From a checkpoint of a small transformer trained on Wikipedia: 5 heads of 32 (1 for keys and values), vocabulary 8192.
MLP neurons of a small language model. Each row is named by its layer, matrix (gate and up: input weights) and neuron, and shows model dimensions 80-143. Each number is 128 + 24 x the weight over its row's rms, rounded and kept within 0 to 255. A neuron's up and down rows have the sign that makes its largest values positive.
A block is one neuron, or neurons of one layer that tend to fire together. Before each block is what it responds to, as a language model described it from the Wikipedia text at the highest values.

Description: The third digit of four-digit years (the decade digit), as in 20-2-1, 19-9-3 and 18-1-6, in dates, year ranges and tables.
L4.gate3 [113 115 139 125 133 128 164 118 158 130 118 109 116 107  95 145 125 126 171 124  95 148 136 120 139 128 123 114 152 112 110 128 117 154 135 127  49 104 119 104 142 158 162 131 129 119 108 141  62 175 139  53 125 146 137 146 141 111 151 178 193 133 132 145]
L4.up3 [119 136 164 126 132 113 157  97 101 129 133 103 163 107 116 119 121  98 102 141 170 101 133 131 128 140 115 129 177  89 160 130 137 116 143 120 127 135 130 129  96 137 106 132 128  99 125 136 128  93 132  68 146 126 146  45  96 101  77 150 136  73 116 165]
L4.gate15 [146  97 145 133 150 134 148 123  84 110 106 164 117 123  62  97 120 100 117 102 134 127 166 114 118 106 162 121 153 110 189 153 127  88 125  89 153 139 124 115 130 109 113 126 125 156 129 188 124 149 162 150 116 110 117 180  84 128 122 171 119 101 152 140]
L4.up15 [142  86 144 108 118 132 170 103  54 175 123 144 118  97 131 136 161 177 137 110 135 142 129  89 111 115 152 171 118 114 149 110 153 103 122 108 127 132 151 103 160 130 112 125 152 152 171 175 123 123 155  88 118 125 158 139 101 148 150 135 120  90 112 134]
L4.gate17 [134 122 129 171 153 120 187 146 105  84 124 125 130 150  92 140 119 103 105 115 109 136 145 131 143 153 128 140 128 128 113 125 168 148 169 140 129 122 106 155 166 137 117 137 112 124 118 110 158 172 170 143  93  77 108 126 154  88 155 162 168 152 124 148]
L4.up17 [159 145 115 183 107 112 174 171 117 102 136 149 122 142  88  91 161 125 140 129 128 130 123 147 136 127 157 152 128  96 159  99 149 168 131 152 123 128  91 135 125 151 110 124 147 102 106 133 153 119 147 116 107 100 126 121 106 118 128  97 134 171 148 129]
L4.gate36 [106  96 125 117 128 108 133 114 112 159 136 136  72 129 134 132  87 122 122 104 165 111 145 178 160 153 129 124 158 104 121 124 112 126 162 100 114 149 110 158 123 107 103 100 158 104 132 142 149  99 168 137 133  99 100 117 147 130 138 134 127  97 163 144]
L4.up36 [121 109 109 113 113 196 154 115 118 147 137 131 121 127 139 138 139 170 122 156 131 131  82 102 151 153 137 130 171  96 117  94 141 142 106  83 139 138 138 131 110 133 123 132 143 104 118 131 127 126 152 105 123 110 150 113 119 107 135  93 144 132 144 183]
L4.gate45 [114 102 134 138 130 128 131 145 124 154 141 152 124 116 114  95 150 153 138 164 119 149 165 103 113 158 120 120  87 107 147 173 176 158 155 127 160 132 125 156 114 146 151 140  58 143 174 115 154 158 136 131  97 150 107 108  70 152 149 165 164 126 135 104]
L4.up45 [160 150 149 132 111 147 129 125 156  97 118 121 124 126 171 129 104 127 172 134 128 149 137 167 117 126 146 174 121 113 121  95 113 119 108 163 114 120 144 121 117 161 139 110 135 129 107  95 129 169 131 101 130  92  97 173 173 140 116 143 135 135  71 174]
L4.gate52 [104 114 147 100 132  84 165 121  92 139 108  91 136  80 137 117 125 131 123 145 158 133 150 114 113 126 126 100 106 109 109 141 166  92 124 122 119 121 131 126 101 158 133 158 134 102 149 118 121 183 145 140  96 111 144 164 151 145 146 147 127 100 155  83]
L4.up52 [ 94 107 118 121 114 142 145 135 131 148 105 159 108 123 136  65 138 129 139 141 117 112 149  79 101  82 148 145 114 128  82  83 116 179 129 139 118 105 114 127  93 128 133 212 146 117 158  97 118  85 129 130 112  96 123 175  97 152 149 137 114 115 119  98]
L4.gate126 [ 63 169 101 119  78 123 120 132 132 112  99  98  81 144 118 188 114 123 139 102  96 116 125  98 137 130 122 137 105 132 143  88  78 155 117  92 120 107 142 130 127 127 126 155 118 129  96  91 163 129 161 116 122 116 107 134 167 116 154 107 112 171 158 136]
L4.up126 [ 69 138 133 146 113  86 133 103 120 156 155 137 120 159  87 118 133 123 137 111 108 153 117 156 158 138 116 153 104 114 114 143 132 120 142 127 137  87 129  88 162  98 168 140  95 107 158 139 147 125 126 143 133 160 135 175 111 126 164 112 154 129 133 163]
L4.gate131 [130 102 155 144 159 128 189 104 107 149 122 111  80  89  90 121 146 181 118 159 128 142 158 142 163 169  98  86  83 108 127 152 152 135 106 153  82 110 142 134 101  89  95 137 105 134 165 118 130 185 108 106 123 106  95 132  61 137 127 129 110 155 115 158]
L4.up131 [128 116 143 143 101 136 148 175 121 129 190 134 131 136 139 115 151 113 103 142 106 132 151 168 101 134 171 115 128 131 122 112 133 129 112 131 149 117 122 117 149 115  97  88 122  91 139 102 110 146 131  95 117 123 147 134 151 144  99 100  64  99 150 109]
L4.gate200 [146 153 109  58 130  65 119 119 135 129 127  96 153 121  77 121 117 112 163 178 140 115  77 131 124 134 152 125 122 112 135 187 134 148 128 152 147 146 127  99 123 117 173 112 172  96 130 124 145 132 133 142 102 109 148 156 115 122 146 118 110 163  88 143]
L4.up200 [140 117 169 139 134 149  85 110 110 138 122 152 110 147  87 120 136 118 170 139 139  89 108  71 148 145 145 127 120  76 154 134 145 113 153 138 138 178 165  93 143 136  98 144 146 132  97 162 103 114 137 118 120 138 151 115  82 109 153 124 130 110 123 150]
L4.gate236 [ 99 110 154  83 139 128 170 136 108 124 133 121 128 107 129 102 112 116 141 125 159 142 193 139 128  93 107 152 154  99 145 144 131 146 124 148 167 130  82 121 123 114 128 171 138 112 140 149 109 117 150 100 104 125 109 158  96 184 170 187 139 148 167 169]
L4.up236 [ 95 106 149 126 149  84 118 133 120 173 140  94 161 154  97 147 116 155 125 170 109 107 181 107 131 155 136 144 147 116 138 126 146 175 107 121 133 139 140 114 120 117 125 131 116 124 161 140 150 106 144  85 103 200 132 113 140 149 119 151 119 128 113 165]
L4.gate251 [142 130 104 121 114 109 155 121 145 117 105 117 141 112 144 157 190 112 125 126 121 117 147 114 140 126 133 138 131 112 127 143  74 131 126 122  97 177 122 126  92 101 148 136 134 112  93 128 133 112 112 105 103 133 136 113 149 127 134 145 116 113 145 126]
L4.up251 [140 105 125  98  88  99 141  90 131 195 108 148 113 161 129 115 150 136 134 151 144 163 130 146 125 142 128 132 128 126 146 136  99 138 101 105 124  92 189  46 104 121 163 128 118  95 141 135 118 128 141  89 157 156 153  86 149 140 132 136 137 113 137 127]
L4.gate267 [102 150 139 122 105  93 128 140 131 118 139 106 126 144 101  96 116 134 117 121 127 140  99 155  93 158 103 160 196 115  84 156 143 110 127 106  91 148 114 144 136 126 144 134 110 123 154 131 129 130 104 115 141 162 152 152 116 122 124 111 144 102 131 134]
L4.up267 [121  87 109 145  72 123 174 145 135 113 118 123 139 151  96 100 133 144 155 148 133 129 107  89 103 113 111 122 192 118 117 114 136 114 117 131 108 128  88 110 128 150 137 120 125  95 190 127 146 103  96  72 146 133 139 144  95 112 108 127 167 110 145 135]
L4.gate276 [ 99 125 124 110 119  82 107 134 125 115  80 164 139 142  82 137 121 142 141 134 123 123  93 121 122 175 123 140 168 147 150 114 135 122  98 103 155  95 109 148 135  87 161 128 158 163 129 134 134 122  91 125 155 102  84 170 132 115 175 118 131 160 157 134]
L4.up276 [129 102 159 140 102 102 158 120 105 131 152 124 139  98  83 111 104 132 115 127  79 105 173 141 159 130 155 123 154 130 161 142 142 130 154 119 118 117 140 134 106 138 116 118 114 110 138 172 148 104 128 122 144 107 144  92 132 142 127 156 157 124 154 106]
L4.gate281 [124  93 128 139  92 124 176 110  90 152  95 124 187 130 116 157 147 158 128 151 149 130 121 112 134 143 130 164 149  61 191 114 112 103 132 113 142 135 156  95 110 153 101 116 122 104 147 120 124 112 178 131 108 117 142 136 132 109 157 173 127 142 136 172]
L4.up281 [153 140  92 100 128 136 179 140  74 108 141 112 115 165 134 105 113 140 134 116 118 156 162 143 120  84 146 155 107 114 135 129  99 112 109 145  62 139 185 152 108 124 148  96 138 142 121 138 142 149 119 135 113 116  98 179 148 129 169 156 109 126 135 108]
L4.gate302 [137 112 151  90  82 123 163 114 111 120 120 105 162 119 101 152 163 142 138 164 143 123 135  99 121 126 117 129 145 139 150 131 115 149 135 151  97 148 121 106 134 151 121 149 102  94 117 147 121 109 103  77  56 193 130 135 158 127 153 132 107 147 149 128]
L4.up302 [123 145 101 121 158 146 105 158 143 104 118 127 119 124 172 113 102 123 147 130 121 138 131 108  86  95 129 165 108 151 175 169 171 104  78 131 174 132 150 121 137 117 127 126 119 141 183 166 128 105 151 107 101 105 137 180 125  99 156 142 108 142 119 153]
L4.gate319 [134 131 122  74 103 122 113 128  66 151 123 118 134 107 160 150 135  89 136 114 188 137 172 108 136 136 141 112 155 127 156 160 119  97 110 131 127 126 115 126 141 136 116  93 130 159 151 134 155 186  95 126 151 109 160 106 126 182 160 138 151  70 120 141]
L4.up319 [155 165 129 116 123 104 120 127 124 121 126 164 148 160 163 149 139  96 101 135 134 153 137 109 114 110  89 155 165 141 136 132 106 117 110 176 133 116 130  78 192 187 131 107 126 121 103 112 132 136 131 117 135  74 130 164 105 107  80 181 160  96 136 149]

Description: Mainly "of" right after "one" or "most" (one of the, one of three children), plus word-initial fragments like al(arm), ba(g), e(legans), and able.
L4.gate12 [142 120  91 123 148 134 100 118 124 146 142 121 161 156 135 154 119 148 147 126 103 122 113 116 168 161 132 110 136 129 163 162 119 145 104 141 105 144 131 150 115 112 125 151 124  96  91 133 110 161  92 129 126 140 144  86 133 157 163 133 139 133 117 164]
L4.up12 [121 134 187 101 107 149 111 143 115 161 113 116 134 124 111 146 121 137 143 176 114 147 124 138 144  55 115 185 149 147 164 158 138 135 136 114  97 152 123 123 139 134  98 142  73 126  57  75 116 138 148  79  94 133 135 105 125 101 118 117 110 168  88 151]
L4.gate26 [106 141 103 109 125  75 119 116 140 133 130 123 116  67 130 139 125 190 138 141 111 157  88 122 139 122 144  88 132 173 147 138 133 115 131 170 111 140 117 142 135 165 134 165 116 146 125 108 122 154  87 127 149 167  87  98 132 139 135 115 150 132 128 149]
L4.up26 [111 124 108 126 122 168  85 135 167 106 191  98 118 158 140 155 132 117 112 126 149 152 125 146 175 110 175 115 133 109  84 113 169 129 123 131 163 124 165 106  87 136 125 143 141 119 105  95 124 127 110 131 146 119  49 110 144 131 139 108 114 117  94 114]
L4.gate70 [107 130 149 143 137 122 123 135 127 122 111 119 107 117 122 163 107 114 133  70  91 165 102 134 145 103 120 126 134 116 121 111 132 141 111 112 148 134 122  83 131 187 154 151  80 132 148 105 110  69 135 149 121 157 164  88 116 136 160 119 146 135 130 136]
L4.up70 [173 156 145 117 131 149 119 117 163 137 171 152 174 142  71 155 119 139 113 140  92 142 142 143 145 163 109 109 104 137  92 116 149 119 147 123 117 111 149 136  84  87  89 121 168 139 121 146 127  92 111 135 144 157 141 149 125 105  82 121 131 155 131 107]
L4.gate81 [117 139 142 136 141 124 153 152 111 107 128 135 165 134  82 131  79 135 127 137 151 121  73 125 110  64 124 132 158 106 139 158 182 102 100 128 153 147 142 159  96 165 132 161 154 139 150 160 150 142 164 135 141 119 168 134 143 117 120 127 135 156 155 116]
L4.up81 [111 150 163 149 165 149 124 127  99  68 129 171 131 135 136 126 140 154 111 132  97 130 104 117 128  77 139 151 123 145 144 155 123 150 152 151  96 162 126 123  91 147 132 137 172 138  96 105 153 119 109 113 167 104 123 142 117 139 111 122 131 115 124  97]
L4.gate112 [ 74  95  79  99 168 132 141 140 150  94 148  99 119 123 150 108 143 117 156 125 140 116 110 106 132 146 114 104 123 138 123 134 136  73 124  87 114 104 135 144 125 165  83 170 137 117 112 132 122 146 106 101 116 117 114 122 140 107  91 142 115 141 144 123]
L4.up112 [129 108 160 134 130 127 112 170 141 119 116 104 124 140 120 153 124 109 142 124  94 134 129  83 157 121 120 127 143 149 156  96 178 145 114 124 178 136 113 159 132 155 121 146  98 117  86 122 144  95 140 123 143 116 127 186  99 124 146 111  96 140 172 156]
L4.gate177 [111 156 107 106 114 104 165 140 129 127  99 138 110 168  95 139 129 110 140  99 150 124  92 125 143 121 113 112  78 137 115 165 191 136 132 143 167 133 140 153 128 127 166 129  86 121 104 147 139 136 110 129 113 123 140 136  84 159 114  93 144 167 153 159]
L4.up177 [118 137 178 129 123 127 120 149 131 102 136 139 180 113 154 119 121  99 133 126 101 163 123 132 162 102  88 182 151 114 149 144 131 136 107 109 164 121 138 163 100 156 126 144 125 146 121 123 109 141 162 144 133 106  82 156 106 134 122 105 142 142  97 156]
L4.gate197 [ 98 160 131 123 147 138 124 143 133 136  99 103 150  84 132 176 116 105 100 126  86 121 114  99 130 107 157 134 140 124  98 139 126 145 107 191 122 146  88 111 131 132 127 134 144 130 108  94 120 140 139 118 146 117 124 167 150  82 150  94  96 181  84 171]
L4.up197 [119 103 150 100 153 106  98 144 100 165 113 111 107 104 139 154 159 136 125 140 141 115 129 140 102 140 166 142 124 130 124 118 177 121 122 129 101 177 140  67 116 153 155 159 132 148  98 126 151 124 119 104 141 144 136 169 137 149 139 133 132 131 144 134]
L4.gate212 [ 96  98 128  84 144 109 143  95 103  99 152 121 104 107  86 147 134 134 117 156 127 136  89 145 132 125 124 138 114 120 106 111 131 134 108 140 141 135 143 122 165 154 152 133 182 154 133 136 128 111 155  84 135 135 157 127 145  91 179 110 125 121 133 150]
L4.up212 [148 127 149 193 135 143 142 154 120 142 153 142  70 113 110 107 183 133 102  73 140 138 162 118 135  98 126 111 122 162 122 145 125  91 158 135 140 153 153 116 135 127 139 144  84 159 171 133 121 132  96 148  91 144 130 167 153 137 119 144 136  87 132  56]
L4.gate234 [119 102 103 148 126 182 158 128 133  89 109 112 151 141 109 120 131  87 105 105 144 129 127  99 126 102  99 135 153 100 134 116 146 141  99 112  84 155 141 154 103 123 147 183 112 124 149  96 140 157 160 157 126 116  85 154 149 177 104 168 108 106 113 129]
L4.up234 [ 80 109 116 158 128 178 110 113 134 154 153 141 125 137 122 127 142 106 147 135 145  93 149 129 139  87 170 125 127 156 149 134 136 123 149 119 119 159 113 128 156 138 175 129 115 152 106 149 149 116 110 160  73 176 149 139 134 186 140 151 128 154 147 125]
L4.gate238 [ 88 125 111 107 149 114 133 156 148 147 149 140 125  89  72 105  81 102 112 124 120 146 125  96 160 119 152 151 133 153 136 137 132 151  93 171 118 102 119 137 105  93  96 117  99 121  92 170 116 103 143 151 118 145 124 130 129 115 106 107 114 161 187 132]
L4.up238 [136  99 116 157 116 124 123 150 149 107 104 146 164 130  89 151 126 136  96  83 142 124  80 151 148 102 116 104  78 148 135 163  97 175 108 153 141 160 141 140 123 148 147 119 120 139 151 102 128 105 112 129 152 136 160 130 116 151 134 105 103 171 164 113]
L4.gate260 [112 126 138 115 145 135 139 128 130 109 106 131 104 106 103 120 121 157 137 107 129 172 106 115 154 114 117 136 143 156 100 139 137  80 143 143 174 143  69 123 121 134 150 106 136 166 110 148 110 124 124 125 139 115 112 185 171 130  92 140 184 135 110 183]
L4.up260 [124 139 128 133 139  91 148 142 116 100 166 123 142 135 120 138 129 160 127 108 107 179 116 134 188 156 140 136  89 161 113 184 121 101 135 105 103 112 161 139 142 131 138  80 130 123 101 143 165 114 115 144  96 148 138 102 166 169  82 159 143  82 118 152]
L4.gate264 [119  99  90 100 130 164 118  78  93 136 140 126 114  97 130 147 134 116  99 168 121 131 122 116 139 137 119 129 133 139 102  94  98 105 116 123 113  84 110  87  94 171 149 176 137 101 112 159 155  83 127 129 155 128 138 125 130 127 120 164 143 162 145 134]
L4.up264 [ 80 158 110 117 131 179 132 108 135 149 133  94 154 163 128 138 129  70 125 122 113 114 173 148 129 110 118 147 139 123 127 111 164  90 113 107 119 139 164 110 149 128 164 171 136 102 133 132 111 151 104 126 105 123 108 128 150 156  95 119 102 178 164 189]
L4.gate266 [109 108  86 114 118 117 102 131  98 117 163 104 135 146 105 126 117 151 104 107 146 141 131 130 133 104 131 113 132 141 137 182 154 123 126 106  74 160 186 164 116 138 150 117 118 106 110 121 116 120 111 163 111 126 168 145 135 156 155 139 151 109 127 126]
L4.up266 [ 54 110 150 111 150 109 143 141 131 144 119  86 131  91 132 175 129 169  80 175 136 119 145 174 114 151 127 118 165 108 143  98  98 129 145 149 114 106  99 130 137 141  94 139 108 120 140 143 154 146 143 141 139 155  98 127 122 120 132 123 142 128 134 128]
L4.gate278 [ 89 131 187  93 112 137 128 150 128 152 112 124 130 107 149 143 165 126 120 142 158 118 115 125 152 122  98  88 172 117 114 128 154 107  96 137 166 112 116 124 119 152 144 120 147 134  95  90 139 162 125 123 140 121 117 145 119  76  74 111 120  99  93 133]
L4.up278 [127 137 106 141 139  90 127 133 125 138 133 128  89 104 158  92 112 157 130 114 148 109 116 137 127 164  86 151 125 153  99 120 130  78 128 148 138 139 163 101 145 125 107 134 116 163 113 140 140 116 110 127 105 107 134 146 158 102 146 154 130 101  78 154]
L4.gate282 [155 138 131 149 132 143 107 105 157  96 130 109 157 158 105 113 105 162 106 121 166  91  96 131 151 106 151 136 169 141 120 109 106 112  97 135 165 122 134 100 113 137 145 146 152 116 130 113 136 128 121 169 126 124 100 134 126 158 127 145 120 156 109 129]
L4.up282 [116 101 115 149 152 129 122 115 184 182 147 136 162  96 145 146 152 127 121 115 123 135 124 161 137 142 117 145 149 142  89 139 108 121 114  91 109 113 175  83 114 162 156 101 133 166 113 110 146 123 136 160 124 129 108 148 130 198 164 175 139 153 144 140]
L4.gate303 [114 134 114 162 155 154 117 125 141 141 158 114 176 105  98 127 141 124 114 110  78 113 117 126 150 134 101 108  85 133 124 127 120 135 123 140  96 122  88 131 109 131 126 117 117 140 147 152  93 173 143 116  92 129 144 126 123 136 152 118 135 116 144  90]
L4.up303 [126 124 135 116 176 124 169  93  91  76 131 149 132 159 117 133 160 160  72 119 115 107 107 146 123 132 144 135 151 151 131  83 221 105 160 163  95 119 162 131 121 170 113 152 104 117 149 117 120 141 128 122 104  98 129  72 141 109 156 134 153 146 137 121]

Description: Mainly "of" right after "one", "part" or "remainder", as in "one of the most"; weaker on assorted mid-word pieces such as "ly" and "avi".
L8.gate23 [ 83 111 122 118 168  97 127  85 133 129 120 149  98 119 129 137 102 129 125  92 154 102 102 110 125  95  91 157 178  72 149  75 135 161 134 106 128 107 113 143 125 144 118 125 111 144 144 127 127 111 115 151 108 118 141 135 127 148 130 104 168 159 139 177]
L8.up23 [152 115 124 121  95  78 141 134 123 105  88 126 110 101 144 115 100  63 111 109 163 145 128 155 166  64 102 147 119 111 105 103 131 137 148 134 109 124 144 115 118 166 147 144 110 109  95 139 128  87 118 131 179 113 141 119  57 141 134 178 123 110 116 131]

Description: The decade digit right after "20" in four-digit years like 2024, 2017, 2006, strongest in sports statistics tables; also scattered nouns like wish, child, tax.
L3.gate20 [134 106 138 139 113 156 133 112  88 145 121 154 148 105 153 115  97 141 142 128 104 107 163 125 159  89 129 124 116 118 153 162 126  67 143 135 130  78 133 151 150 117  96 115 105 110 116  94 111 127 153  80 126 101 151 158 116 145 128 176 154 131 165 135]
L3.up20 [143  95 139 127  89  91 142 100 147 128 152 130 137 121 139 120 104 102 132 129 154 101 187 108 202 149 108 144 130 130 102 121 113 158 115 110 152 123 130  96 139 129 133 137 107 124 111 129 107 125 150 139 120 105 135 108  89 143  90 160 101 134 180 114]
L3.gate23 [129 167 135 160 148  75 120 144 148  82 122 142 175 122  87 105 107  85 109 128 135 161 147 127 120 175 145  99 104 123 155 143 117 145 128 148 116  87 127 146 156 120 140 146  86 166 132 164 134 142 145 140 102 104 110 166 101 125  75 165 144 127 125 108]
L3.up23 [160 145 176 118 134  85 130  73 141 122 134 122 147 130 108 108 109 126 110 142 150 147 157 126 122 166  62 113 153 114 178 127 154 121 104 138 129 122 166 137 112  98 126 116 121 104 122 161 156  91 122 127  86 150 162 161 161 130  68 117 115  95 113 107]
L3.gate151 [130  61 153 125 130 136 118 104 137 125 137 154 116  96  68 138 137 151 112 145 135 168 170 152 105 146 142  75 122 148 102 115 113 141 100 111 154 153 128 147 149 117 131 139 130 138 118  82 130  93 122 139 132  98 116  95 124 119 143 154 145 122 150 124]
L3.up151 [157  60 170 138 112  71 100 130 152 133 133 141  68 152 110 151  95 148  99 160 145 140 138 140 115 136 141 114 147 106 126 131 136 124 115 102 127 114 145 131 116 100 147 118  91 119 118 144 161  91 139 117  74 113 125 163 145 144 123 126 133 111 135 111]
L3.gate266 [161 116 120 126  95  89 125 149 109 123 142 175 129 132  93  99 110 139 150 136 116 139 156  95 100 147  71 134 113 101 146 182 102 130 117 133 137 124 119 121 141 124 132 113 101 112 158 105 141 132 140 164 117 104 118 150 114 142 139 135 112 150 116 112]
L3.up266 [ 88 147 138 151 122 109 115 128 136 101 140  87 142  93  85 122 128  99 137 107 142 186 116 156 122 179 158 126 182  82 129 128 140 152  59 159 127 108 104 151 159 156 132 122 140 138  83 112 177 144 114  98 144 138 147 143 123 143 132 145 118 148 123 168]